config.yaml
n_layer: 14
d_model: 512
n_head: 8
n_kv_head: 4
head_dim: 64
d_mlp: 1344
vocab_size: 31384
activation: "swiglu"
norm: "rmsnorm"
norm_place: "pre"
norm_eps: 1e-05
positions: "rope"
rope_base: 10000.0
rope_fraction: 1.0
qk_norm: true
attn_scale: 0.154
bias: "none"
tie_embeddings: false
parallel_block: false
init: "uniform"
init_std_qkv: 0.0146
init_std_o: 0.00276
init_std_up: 0.0146
init_std_down: 0.00276
optimizer: "adam_variant"
lr: 0.000747
beta1: 0.9
weight_decay: 0.1
lr_head: 0.00476
grad_clip: 1.0
warmup_steps: 331
schedule: "wsd"
decay_fraction: 0.727
decay_shape: "linear"
final_lr_fraction: 0.0
batch_tokens: [65536, 131072, 262144]
seq_len: 1024
doc_mask: false
train_tokens: 1648000000
steps: 11178
dataset: "wikipedia_en"
MLP neurons of a small language model. Each row is named by its layer, matrix (gate and up: input weights) and neuron, and shows model dimensions 186-313. Each number is 128 + 32 x the weight over its row's rms, rounded and kept within 0 to 255. Numbers have three digits each. A neuron's up and down rows have the sign that makes its largest values positive.
A block is one neuron, or neurons of one layer that tend to fire together. After each block is what it responds to, as a language model described it from the Wikipedia text at the highest values.

L3.gate37:163104104136121088097167135075104115126150152125100175116095188152076146121146122128185137180142110176168117082133142099111118113153196166142129090136079183128130069089090100168131076088095121081114080132120065202054059192062145105166154131171047164127090135094089146143152079152108082131141153121151104111168094104130143148098127138094175083092099159148103150131121142137070095089182
L3.up37:135068095143102103107100100115158048202134160148153043103158185181128111125146123112150110198121135134157114120109073159124116179085176153091105149146135116111130126148117163122128096162096120138155180144142146097050156103094129103112105163135056110116184133094151125054115185091111127207158090123104128140107144136121160114120131147109077189156130110107150101131135151129174117168166
L3.gate56:155116125124083133068164130124117124140178143167166127102102148174158178120125148161151122123150123138080170085146152135058088075143150143113075119113139090136176123164095112160123098101165142147132176116109133116143115121145150111148124115157119109068188159127156136105078063104153125159169182109063042132154098110111127154137163105146127128046120159094167157128117108140089070111164
L3.up56:090163116107104114092135194111173126157146133164163136112117192118204157146099091107129142115128156151121165091163084175071160108143191159148100138124167102111185117112088104114082108159096163128120107074160151130136140115151162090173122126116139083157173167127217113114157129168117096098134093124140173108125122130133169178122137083120122113124114172155163104128192147144135067067151
L3.gate688:148083090112053065095174124103134106136148101125169166159162191178134154103147167199173122165207131111172117118136118149099034163090134079136118111137111099181089102128123084169168115060100130164107116208136124110117146120066118099051137198140066128083153211138140142106132114127152151146125121119109116192155124148117165124102133159153127151084126112094090125155089080158095079149126
L3.up688:153133124115062114089181152083079092133114109100127205142166202170124165143128136135126102175158135142153160092143131119098059170100114085123092135154141103166101138107105085098114112096108157148127146215149118092086103135097129117069128191092076106106191172119126137120129138100143113131133126139099120204170128132136179127181113170104202142152118141102059148152167120165112037161133
L3.gate1134:156098110134130109146157127121132040106085151095223128136130111159140119127141158204108068123104086105132065150081068091149082113130141151101100114160112110160118179126081145185112125142158120124159146200139164179114128116095125147044106144147092165120162095140133148130132095086107099187111162094097097140164165108115102130098105108173116146141172109116123125137082124122154156141107
L3.up1134:192139118146124103127146128118102105190074152156167117117123169120175099166157091146123102123124114117168135108151117143093088103137099118142106090124123076143123089160104164114109163115169149139145148146116105136134122110127125106097122205156079157170146153120080134091106113140146113163143093108072154140111128131071125134172143143145191159088101153113139151192091119145161129143125
Responds to: Word pieces inside Arabic, South Asian and other non-English personal and place names, often in tables, such as Ali, Mahmud, al, Ayub.

L11.gate331:064178111085093126091162169121099090170184150163143155142111124084137134112141146144165177158162146191139121127154097158126085118169065138129109126168077115087123178107098097133098124188157107096141197127111145149178165121095150127133130179149123086171107074174073131150122078120169115133123151105108088118115140126140107114131109110143117142157096160135167130117144136114109098174092
L11.up331:128144128173095121145083131148158189170123147076153141118158039076120205141125126046114182090113105103181101106166125151072210151115064108080159132129147146113086172135100095146118104180127111119116125135129099162097150168121161104164178145198116106114145096072160160163112134098141124179145113087130139222167104078109108107120145131158134118114146131090070156077117184149094112135119
Responds to: Main verbs directly after their subject, often in critical-reception text (gave, deemed, proclaimed, took, cost); also well in "as well as".

L3.gate53:056084066120157135098090145091140108058112111097149100151123081132095111194146154169144093108125163127166066077094102146107070164122143141171117098164131121170089117087173180150125107154122114147101115148115155139169150154107097130123143149098134095110117131137151120106095157126129133097157126136151106134147147111127151111132156089119092141095101113064154088178077124142113076120147
L3.up53:136111117173160116108071153142206132134085116123135123142127112075042152136081098133116097188171189147177133103093143178114122090091088158115151158164141100162096131120158176149094099125087154153181132135116093101134148059117179099124163109071169091139138094086099136113108147113099115128122074175124186153086137098122096163111147111185113117095106107099225088153109169132110149206092
L3.gate490:113078085102149126182121062112117130117083087136138099130134150171106117153138091117107096133115193127179133132140104159156024100104147115142150128123161096053102128129131148135133147094085176143141112144110052176148145153051139128065170129100121113138103120123033151156086144153097164097165168122118111118116086188185139120082140125114109162125177117149169075170115061080114146146155
L3.up490:047105098088169145101133094133158088112102196097144094171115110149076124156141141099149107096146153126150091142163158131143103119101113155130177105161145099141123124120086136117219135113111114139136137112150136141139121081134143112169113121027140131149132146100107130151104144108099103122142112118144154133102127102100100142111108131135155123079138104064158088150096138146123100110159
L3.gate862:090136164153111149163180107151140136159099114123169163155127159105093162104085057121088099150181173142145149166107087163161155134178156135148144132159148119083092148099080140102134124097108100083134089130129168120104131053112140155190159177085168188119175127106131156097097165127158120166159123067118176167081144134129088214120116158145076132134150143101168149131157131130134149151147
L3.up862:062104160103119129101086067132135053081141083096118100174164114114066100158128158075149123105134156153163082152154128171182122138073064137142110056150077104123108156103137175147136147127101070126103135165122122142144110104141149117120142088072109090158130135059123138139125160142101100133091107099146145151147072127090108147124150161109151123147117119095154092104133124085147100134091
L3.gate1155:136121127140141110110168143174140157114102092121072140122157145055074154125084089114112078149114183121115181194152133139137122148084087118148084164147170095062093072156138090128076134063149106152173083167123115106148151127136147139164189128144134101163182137057121163117121109185106136121121188168165172097162086087135104224102128091117135053129141123113069115041130126064207087140157
L3.up1155:115135165132131131096108057097137083091125090138108150144161193125059179148111087050130081105144132129158127168146098181182136148105079150137145110121152068122173149161155210135120108108154087085110105128158135219109128133104159120125144081139123105101095117094119158119137182112108157133100140146164142164157125092163106143167169155080101108109100120117135124082147106103163153117154
Responds to: The first piece of a word that opens a new line, paragraph, section or quotation, e.g. V(ersions) after a heading, T(ales), S(&P), "n(othing).

L4.gate28:146136094178116106093187148127089143123065108135098147163120124164067131158179160120156137134139133188114136119127127136101083110146115137128137128146143102082164156136116155128131125040108165132106161150117117113060078065121152131189165121132075145105108090193113100116133118088056113094131092106157116168117091141144144129124147102119060157109149121071238089134103116097146111122104
L4.up28:117082145047036126151104147113143128113081071155095093137078093136120074119135068164124167131183087162174075101103100138041076110114107090095132134153144175139122146136184131107099155098097129134098131140165066043102146148179089132137105170170126119076043101143152117153177117128122172088120148162145075118146147154114119045122079153123147113067141112124137126177104199115083155142129
L4.gate82:103155160140106141138115122089120150141155170144124109170075151167079134154144129066100036122075119162079112122135104133144081145120134098158198101158105081119129150164112132147124145080129144118072123164080144114104120132162210097097106118104113134156127147140133160073147111167150109141163111146175141169102121145110143161120146234102109187123163147107139173132100115126120135172140
L4.up82:141113185183160104139148124139096116172154129107137163161113179146155096139099100095175138144118147139163132102140164158134152056169142109098097153106114101156138114130115174061111128127084078161169108118187123202142155099131144162116187079086158166154117133159151044143150160123128122165132185110128134134146134101168088143134090086113135122146137213121111112132144156131135145128089
L4.gate164:060151066091150132070149166106101121125076199158103165143086095168062165128159196153127157105133224130158138113155068115109124064175093163090166088169099119134135147153119137134162095115114124091144114121169098164075063138123156137146117105148081153134114145105100100114103145191131100091143123125187111095159203168165202167153102118072113174114095120104138128150076144109086108115150
L4.up164:047120132115142164121067121131158104071139139134135142095161147078173136159106164121119154151142056146109078094125119138121137171121096131129082141080119120122075141048124116128090086090111165139102119166112154134115157143109102179142156115110100158111065051145154146123120094104214159084088131132104081155084124124169150212134114123096102096156079194137115098098135169141177132174096
L4.gate166:107120078096131185158150154108148083107112192127119101103077103179080106122195132179126123117115151137157120141122167089105068106207131110145171140104106126115080121156107051169141124114086115183116125140122170125147075141146136145149170109178096152092126146129144124163181094106197154139093149095147177109125083113083134099154157143043122108056116085070129126124127128127128159149119
L4.up166:124168103196107106153145078141152198101149130108084123127167143177105125082104150139114162169092164073120128119105184139101130120127123133183169166091124095212123135118149100136148091089125064167137061080128104119147070097141141125177145156168116178081126097111099136138161153124214111169142129104104053140170121170163180138133137151137107178124166150136130163125170165172162139146187
L4.gate304:140165141170118090128096123033176147059142074144107158091158129088136167075106167093104143151148184138143030073137107147096113130107089145153152129148054104122118107124100093155080116078174095087182088135112134149135146144115143159150149105138163149097114165103148116163081174106136105143169124084162074163129160188164145171111168113117128152158171140130130131121135122124191190148120
L4.up304:129165135152134172097192174120103181116073145148145122105090144162152145143126116163117111155177118090094088115091175099114125136166161154079091167130146078129140125070145118161128125088136124076192121134164134135079171117111107134101147141162069105121161100133095072110148154147135074164149102100152137128106170113141162148112148166134143157148072124129121162125137124153121176105181
L4.gate369:115109155114049137125131171116101100150129175175091161140059102169118102098147178130139100125123160157146124096138122086114114043137136174126145138115128109106113153106089131090156128100121213127077117130133114139077084129157089124101168128130114144131075113089100087151128129066151093156116180119127112123078135145091132222123073131094126109085127114083157169125134158155124120129171
L4.up369:123143133179169116116188177126100131170067162144099125133124102135069085087110138129111138113094181198200131064145148130098093163164127134098129214113152114160177112144116127105135162156063156126079154201123149125086112129110175062134124144064151120117070109137122115094186189125114106128143153132151188157076132113011155134128060150092103155110139140169128096116148147081084107085156
L4.gate403:025093140100019162141074064096117075051114134195102122157107130128173111127161142157124113067170137155197103112139188187121105101192169113143155134090141136127142156147083202139140078077080080166120134136186160123124079126125161224157144078131102107107070117127179152168091168117114155168103117130184141128141132100109166118094140083088134148126131170138150087199067164114132075113137
L4.up403:087160114128112158132153095146172137144112137132107102157149108142151101091164113132109150158122133164153129122171113110120196201132111112087140158127158131192146090125195153150087098139173095135108081120155089081045152087140156124089149127121167165132142109126147094167137146149143129174124095175081177066095177200174132141091092101089098133120133127145075103182159165134134108166099
L4.gate413:139129165083089119129175186127192104113219143144151092128092137167134095141124120131047103116094110109139108097120111148069160129114151146121131108128099124149123157097118161114129208118093143117109166125103104154139101115115181158132179123107073162094109107140158055136074182123114100152117183106131122105109130129124150152124128145085145150060108138121146130081136173125071130142123
L4.up413:184109135140109154145130090126151125089117121145073060179119154144097114130159145157142149180099118091094112021090156133128141141171074103109055106131110099116103127094157213073104157114166128166094144144138074151156150131149127139139106140109113140068083085106136105148130107056147145119123153156146124083116119105122104141123074132149161123124153106138100114174139165134101145152131
L4.gate419:076113108115100177161150144133125114115139153188140117137183074178080131124165189128093168133100150164206101057114143094119169124171106141120178134111160086147143136187116102155138093105159138153107097142108141155138121151101169126105059070137117127087137080179070115085159128144094104105119120123139107159127135104098158112154156142079126123105103113072178097152089174077086122127144
L4.up419:085180138141047134109160080146151138176121160106081148145109052151120103145104104047117132099138195069111131095119161088134177163155115110131121156108113155151143106130169145128138130062118140172097103173107172100141161114132166067156124108119132149125102104118054137133143128101084119133082100156066131144137143159122124138071155160174182168138108143091180146052199117113110143141167
L4.gate508:136188137059133121085157141103071169147139092129096142162136125135107104187093141108100191111188092139092118106073176179130151122120127102132065104069111150152139149174127176121131178128126083138157075129115145124083174137120132137176172161157105165097159165089166104141137073151143153087128139071166100108135116131120132136091177082135109125144175144152152114097117100097141138095156
L4.up508:076154159145113097097156077124083081112144101158081130148196118101113140182078130180171114072147150099198120120056201183146129126096141142093114055135072112185188212151088197111151171142098094149119124210122119167138135115134143142143160109115175140193170162106138105138128161112109140115127127038172175122108112152129118116098146091145143168145115165133153123099108116080121151077167
L4.gate597:088067113107126061078116144109083095129141186147053099168062115113085138110108131163174142098129096105149117125114101054123164152134184165113158110178107132166125136128128107142209081144119114146105186164121141201130147181163120130135205129106065109131144124154197117070097125109164152120184099122114116133126134046075187171129145103048150148120117155155177112128119132144119086096072
L4.up597:118083124070147142150121099121112159137145142156077154176152122122135116132143091202081134116110108118164144105129108183065132111136162131060157087160113108148169092094092120094081105164181140141101139132149079118171187153130085138083106109138143140073181110102189163050055129078175151088167137092140122102173110121141160150096174051100114139109115130105127135111104086165173156080113
L4.gate740:146160163144055180185060145120108176126126068133124135104140149125120170116131108154118130100077125094141098169122143138122171111130143103215145180113117137146079144114093072128110070078136119139160147139107169071153129169145105153159170159184124140110139104157122127196117104142099179174156165118100112177117147119175135160170105106133171151131146118125153178140165118145102122134169
L4.up740:076170077091105160154126123165113172125103145120169111112095125141137106142129160112071133140143136100140150082055134123101088124097091084126172116131142058127166183089109093162161156179120164110181109149083126131127197168128163160112129160137152130137157135155203126131075113137090175192098128151115123144090148140165072106138100138105205119122184142080169150137148073143079093096124
L4.gate862:083120090157112150105195177144120096120087107162109087148110129091096110106148137147077141162122089073119087114072157108151096144164042075134177111141066114181078140131115153131189100088132068130118115136156108123123123062101153156124120106126085141130109148115086098166107105085082116151180134110157110101123215112103142104086112158102148159083185116126212191124151160133148099144147
L4.up862:126116096057108140109101157123160062137121168086109117135120151109142154137153151120154105128190116150104161137096163154161149093106130185155100131090130095110155092131176105079140137123134078143072102099104087153104103112100169162106098158176080129117133122149180101142156097151141166131095168146126138138151121156127144105083095167117170150198162105137122178097140088140154077127143
L4.gate934:088104104160059165115133121134176118093142104122104180124153080158117132191144125115095141121092173091106085145117085081099132081147104076149179059171123112089119153113123099135139126124124146058144111184101151181190096095108152188161140131112160118117068121144091139179177215091111138112128129091102128163097150147151142082140085068151162165162117162124111125111189157192157071168099
L4.up934:126131126135110140191168091069105138149116067091147132092159152091154119013166081118095099148105146132101104125194142133130092202102118166187164124116136114109132130100151173136135100128133171142134155068127086182135155161118125133119118123204155129096125190100160114134104224147145150132150155104137122091104058206098163107166146123138137146112108068131121086150127142101132144124107
L4.gate1242:062133161102110174121115130109131076124126192163165103135127118110124138090157140159166151156124140138143139089121086107086178085127125084105153107109103121141136184146073158155198124112114141112123162160117165151091087102140140178168136116134126117106082097102053168152167158153165076175157080093178164124131121112117159158087065130107129130110091095079175054116104176125094143093123
L4.up1242:062100191163094129190163137121127127110156108198149092145124100160081165141092140129121144069184153146141149146184140153148161063129170115100166207167124120176173157124100093129135106182128147164161149115176095149142139068186099122125171109130129090146113104108127090137133158125150098115061140113139161093095149098111129134162087127131100111150140134152104135177122157149171136151131
L4.gate1313:066164077128126123123126138116083114129131128161147135164115063142097072156170116145133112123145107157183089113127061148103158156127113142147148101185136113148195135160098142057103122130084145112110150159094133167169130100124166108109147102105151116144138118119101118089104187083074124150158087161091123144052162127155085166080067108113154196175105159061163116138146138097058108142146
L4.up1313:122114154073083105129121155100136113132155130187112076191108124156135090127148102092150101091134216120119119157104159110080161148151135140133135164156136134138144129172102141098145157140091175142134100140095087128089100124175169140095078130094095118190076127132142115099105114173180168107163143120143111110133061109120193136152166156119064127134119116104114161120097184061118176149163
Responds to: Fires on well in the phrase as well as, and on the second word piece of rare names or words, such as Th-al-ita, A-he-arn, T-enz-ing.

L11.gate1318:095163097113131138065132170164158075147105176086077145126089133166144063114158098139110033134118118122111080162181161102160138123142163161086130102110116121116107134137154190104086170154153154106147146149129186160163082161135119112121118127128101151081138148106103098150130127127167108154168126080071140116019093128152132182120226181104177135099118143105122161135122155152110119115090
L11.up1318:095096129110126106172157076105148118156123117172139085122162137074126145110096104188150145101159132222145161144175091182120157160116072181086130149127136142112179164111100097087140095102170127137142162155108153189108116097067093174134103115146139127093100141101122134126176140154155159118138155161119129169093143190100104093121115108094127187100136114117153116135163107050069136122132
Responds to: Determiners that open a new noun phrase introducing an entity, often sentence-initially, such as a, A, One (of), first, second, new, another.

L4.gate70:069118129148098150115179093117185126086114138109149093125170066091102097082113117220147127147149115098145141114156112098114142169123089102163154120127061110138155132118097118099153148132153105142145099101140106141143087113153152196144083101136181089108141111119087167146112061191164069153120110128154161122121116090084171124141135105106122129178119055034158111151099172128084143120112
L4.up70:098122151100124144150171148145141127128155144117143128113139138130153127124112176094152129133138130056159119100105124127091169104158139138137142102148120172130158135092091137119170166169108112156092135127171116153165098085125143116184143141040110120161164142178100167155129101130134084110122163144167182145086106080143146144153141049091121122165169207104138162108134162109130165190178
L4.gate137:119092079159074113134210174057134124126118132099141096152112158155130087127124118116145074123144173152154108150179084094080050139115151093073138108099145063062195156135092137109138131131089180178166109107185099182176100195080144141111121114094105112141123152088082138134142144106158134114183117131176047113119119137158141190121156083114135143123123095128205078100111088135121102104137
L4.up137:114129098099089088082126191095136159140067155125129189177139102089116090185155126181130097104106120103144168132128125148134077121105104129124097110102106105164172083100104120117128149112143159138121159156164126118115120075105107135108057158090116101152183113157079108091129091125065084157113115131145163118114094027115109136137126129090123091128111104059150122155101169114078112125171
L4.gate158:109128112165164130097137143118062165073123096129109113068128097148153147170150131143132124134118114095100099064122123086130152055164083125115105170101104119129198102097041127121156076120173130112144158138134046125100109184113117143076071039092119117215104084141141105110147126078108073108137098159138135186145126112113170141134133141135173129153104122088133077177130145170126112132155
L4.up158:106123128144152164137148103118192104129116175194142122158106068085144156107110146097109110132174157132130088160173111128139095118131124121120096114196121079078108075172105126101111118094130153128107151048161136089162137144091146133178107099097095122116125155135086161139084145120202150164131130102167109123077157103066108109065189113078057169071104081115107144158074078133129124097110
L4.gate176:076113118080100128093097111121153097115134129120159063146126143073119124114123163163145145137106170094180145099138121109178107096157110146158127128111079122122165081091098174166132124117122129149096160131137137164145121063070146164137116119129136124212127089181126138145146106146122074181169124104100134080123128096146112170168100133116077097121098116092129139169147178158104114130124
L4.up176:120175159125146134203091139121131124118123155162021107112151133125111184078131063100142095113151133157089129120131083128151150083078083116151165145080136139123100095124160161127186130174101151179151102147105109140175140103053144109114138109127098117142144134147150153120150147115129176145134135143214201140132130144139147122112047077091137166112132178165142108122091116110084171151064
L4.gate209:036154132074171156105160177133068156122099130152156125142122108116146146138109120138111094145106136079157168120134114138169084141072084143117137142109136156155198091116072208073155143165143139151113158112190137095138078109145064103099081093103079075134134167163101060080118093135138125150126128133162152159071094166123088156132153091116105142171132081092129124122094121085142099149157
L4.up209:129153090155153134100168133105118099145092092067134135102192136193184144138128182120173132129110092092162113169149137167154053048121136170163115133204132120088135161114153147139124181064135146110132113144064197095115144154085124153145158096123130071114217132136072154134116140149101097156171101104121109137118132135165102080138217155113129104143080075136160098115162079192123051086124
L4.gate272:128052176136126145112126204153151138121121126106109114092135130136129085144153155127109164138136118086167162131133138131144105034182116125133164124138135122154136179075143122092150111114130183165109100090142146171216124081127149144104123095115136096215203086129136120164097140095124104170103174167119118120157160093127087102123137118083136101192123137025182184098163125118097118076119
L4.up272:093092081095090088116152120094134123128083095158140095160156137192170123191128126130133167151096177147173138138148131154099070141113103120109125136151128107084108128163090092126111101114113112078127158138146126125114138125103125122173086197110098136119102094210084107058089138148098193198190107097144173144191136139105124147146161122115095179121086077131127143132107111155091144115111
L4.gate283:037165110107149154081124185117139109116093169132150097162108117196078131073157152152149085117148136135133068105118111088141131138153168106083222117140099139087157148078155093174107109093112179126152101160112158140138091121111187167120145079124124150136133081074112065159116100109134063094109108101136136170093129124108173139156102084084108169113119122079184151204106161131069142155157
L4.up283:113109157172169083159173150121117045119163144071161118143124136169193130164088122134104104112066120153127108101147161169130154125182127127123156093134126180107058112097128141132145147164164165133097127166115092178148127114124085160130139070132164211072141086129093050151208111095103144149108134071122163083104118176165152098103118087104139091117158178155111164126147165113107140111087
L4.gate596:101174123122088139118149109112129046123148120132117102092145067138140136107113101239094082118170168074154146160137102137130166117121182128114144153096111172119148128120178110157123172127081136150128141101099170164119097135090150093146103136082138118128119055131078147127096142128168102140126145087114104119105130157118150080110070094135103123123090088105109122161079159128130140137107
L4.up596:146145107087103107082129114078125129128078153095156174161128146103141120143105165176076187108154154072182116149137117119081117148120123169116128099134110136069160120116149103145174128136140091143101153085067168163125163180133124112066128122127153107134137123147078165197181109101092098125144149146176164152111145117135148155094158078149156187128111117134099113153125130116122106095073
L4.gate600:159098046100170098081184175103163096184086162155124171122074129157109084201113168147088138055140155127147099107196170134170095109127094126089137118144123092122143096151122158142072131071094108092152137156127141173152152105119143119128090124086139105146138163151088128085167155116111157136135138090109035164061148059126104165068115132148141104078144130039136068154193167128033093131131
L4.up600:078125082111091126148120094121160105148166078095085155189185118124068083105114102205146103165129065183116082087123136107124070155142133102160137100050080119101160113135140158192131113078170133128149103134147112191093110103128137141139169104164090159055058199088146139124087140122121112114179138058142137106116053135114147113081160124158144126131119107136143150119093088106166122081156
L4.gate624:125043059113164155112162176077148105131097112129131105177148129162145120144158121136157143166112150105126128129140141107099148100149133131168131120121118087093183039130093135132176100166132101145122188160140137183147070174149138148140099067176080126096178112141073083129088118110083101142115129057093115103129125119111160115149146110114110094087128100103170129139077147134107134107142
L4.up624:122129118136181107109115111099125110136119129094131169106090148087133138149146154100153120147149130147137105095206149051104117114162071105171183147120078123058152092111130103121122132086115185108116106080140136102137116089148163131103087164157107121193125102159171114141162153163059144157100222105130106190115173160153123151199115160205057137160045121111178094144156186089116146148115
L4.gate828:052133109123083135065136134090127114116063146136119129134154084093178099132125147193144077112134129145105096117112147099127120106121082118133160130133101108101150112132093149105184148109126128102089152126151170126131057145093122180117126082115072099184145164134111067124103160133129062114172098115101131157045163111203120172131097088079133169143097081093148121114159141134091054107092
L4.up828:100113118137117114117071152108149148167118113142122155133118088184202089100108142188129139079142156171108133110172131141125122058144155149195100135107131166139183093104085115093108128188103166167165112199154178130130065083139076099108132060105105151166111157095157079130138107117142115123114081140064141167094133077115066176117104119104136137120139087091128107148146174177073074112115
L4.gate891:092083054154155158094143139099096095124112153098167155109133137078091138133132138200224091187128115103125098098122093122130144077128127122121134128145154110129175139107136147121103144053105117112131107167083159159089106134127173156155101112122121058138103115106145130141084116071127085173126093120146133127081127061106128114098130122085088146188097109107159092159158155132088155144150
L4.up891:092123099226146114107165155116116136161152135119190133114132083100091180144079165153186098120140120151146145094095112190131129095135116149115129133117174138124117136116104127076127145070061095137114133082165173127104134138183164122156146113137114103122132141082130106161146133079119119178118117076119144154087143120143093138075116027085129163187107137148144094069107128131138146133152
L4.gate947:088148092095122120125177151108151075126105145143122096114132105115099142119121198141151113140114154095171155080122124109102121085144068132149127121156090105120169106118110172103155126138101099147121141101118165156110139093138149119120104097137124094177156119093058162173082173138090128141130090133159178148114127097141134148143101065124128142124129071060179124154100100105087103121134
L4.up947:169126096153147181161071148163144092100122152173118090069138095085119209143154166109177165104078177081096112201084136142141138075128170163151139114163161180123113100135106120134155092128129121145092145070099106106101126124098161103133183125102126098190105138128182185134160072115118146147097201147161159201147138099166095183169165033104168121145138195172075138143047152140127121154108
L4.gate1151:098111144097157137097067123150121087058096125130146074073104112151168092128075162133139098130130176116131120097122122106125128102161185116113141131141108073091131152155128104133148147194155124136087106106113162109141123173119121147107040131114116092126096125167095130123080087112121123176130113100161116123175134134163176132140136059064148128187111088095098118146093159101098099085137
L4.up1151:139093104153149189070178135120135122130179096120230175175097086076130121085179122151158108219150101081156134100172090076087091119161040137164122127101207156138165091146127148081121150193156092147039044126141128081149108089156147102084100116158121119182121105123136143136129115141130071176109128142147117143145196138137103115178150156149111085108117106105119146167126102121102126141103
L4.gate1249:068127122080124106103156116110104169117147168142128107168140085134142110161167150183168157145141133091132145147154122138125121162117140152151169067079064106153162116102132133088131108141157153108103140090131124131112102116106119131090082083109103111124127081145067124112140134111131060148135083095157150163091090110103173132153108150094074141138129055097181113146116197085106144089121
L4.up1249:064080079104109146138069206161190119140145123138177060146141124142113119107139129174129159136115124136175162099135105107114069117138126164135159129148087137178092119096162156119091142128104171120071133167120152151098149144131168203201155104155140129133055087132114098087100180122166101139122105074111156102104120098145142128111067170120131118049096142085072127068169142205133168140118
L4.gate1308:134125086155096111150191165113128102150114094170088158164120114122060077182126112110092061127112146147100116144167079090100103113186092148127129048115084110150132119127109082089098159083099134084067123223157062174144111136131187128087121078113070127079097126107091175150081104068127079136090149147152123086071145115158115173082118081151150206100103130062189114135112106114089095113123
L4.up1308:111092113132166134102097129099146102058069176090085126170160110102094140158102164156094182164121109163103126150148083085204065124167137115093112074147117094110107156079119156134201150178137125171148153082177157141126179108131138122143134117110082088131136106184112149112125096108116102098144144140128161148097189084105118187090158119135132146180098144094118047138139132116172121098134
Responds to: First token right after a boundary such as a line break, an opening quote, or a dot in a URL or number, e.g. "[a]", www.aero, 84.20, A month's.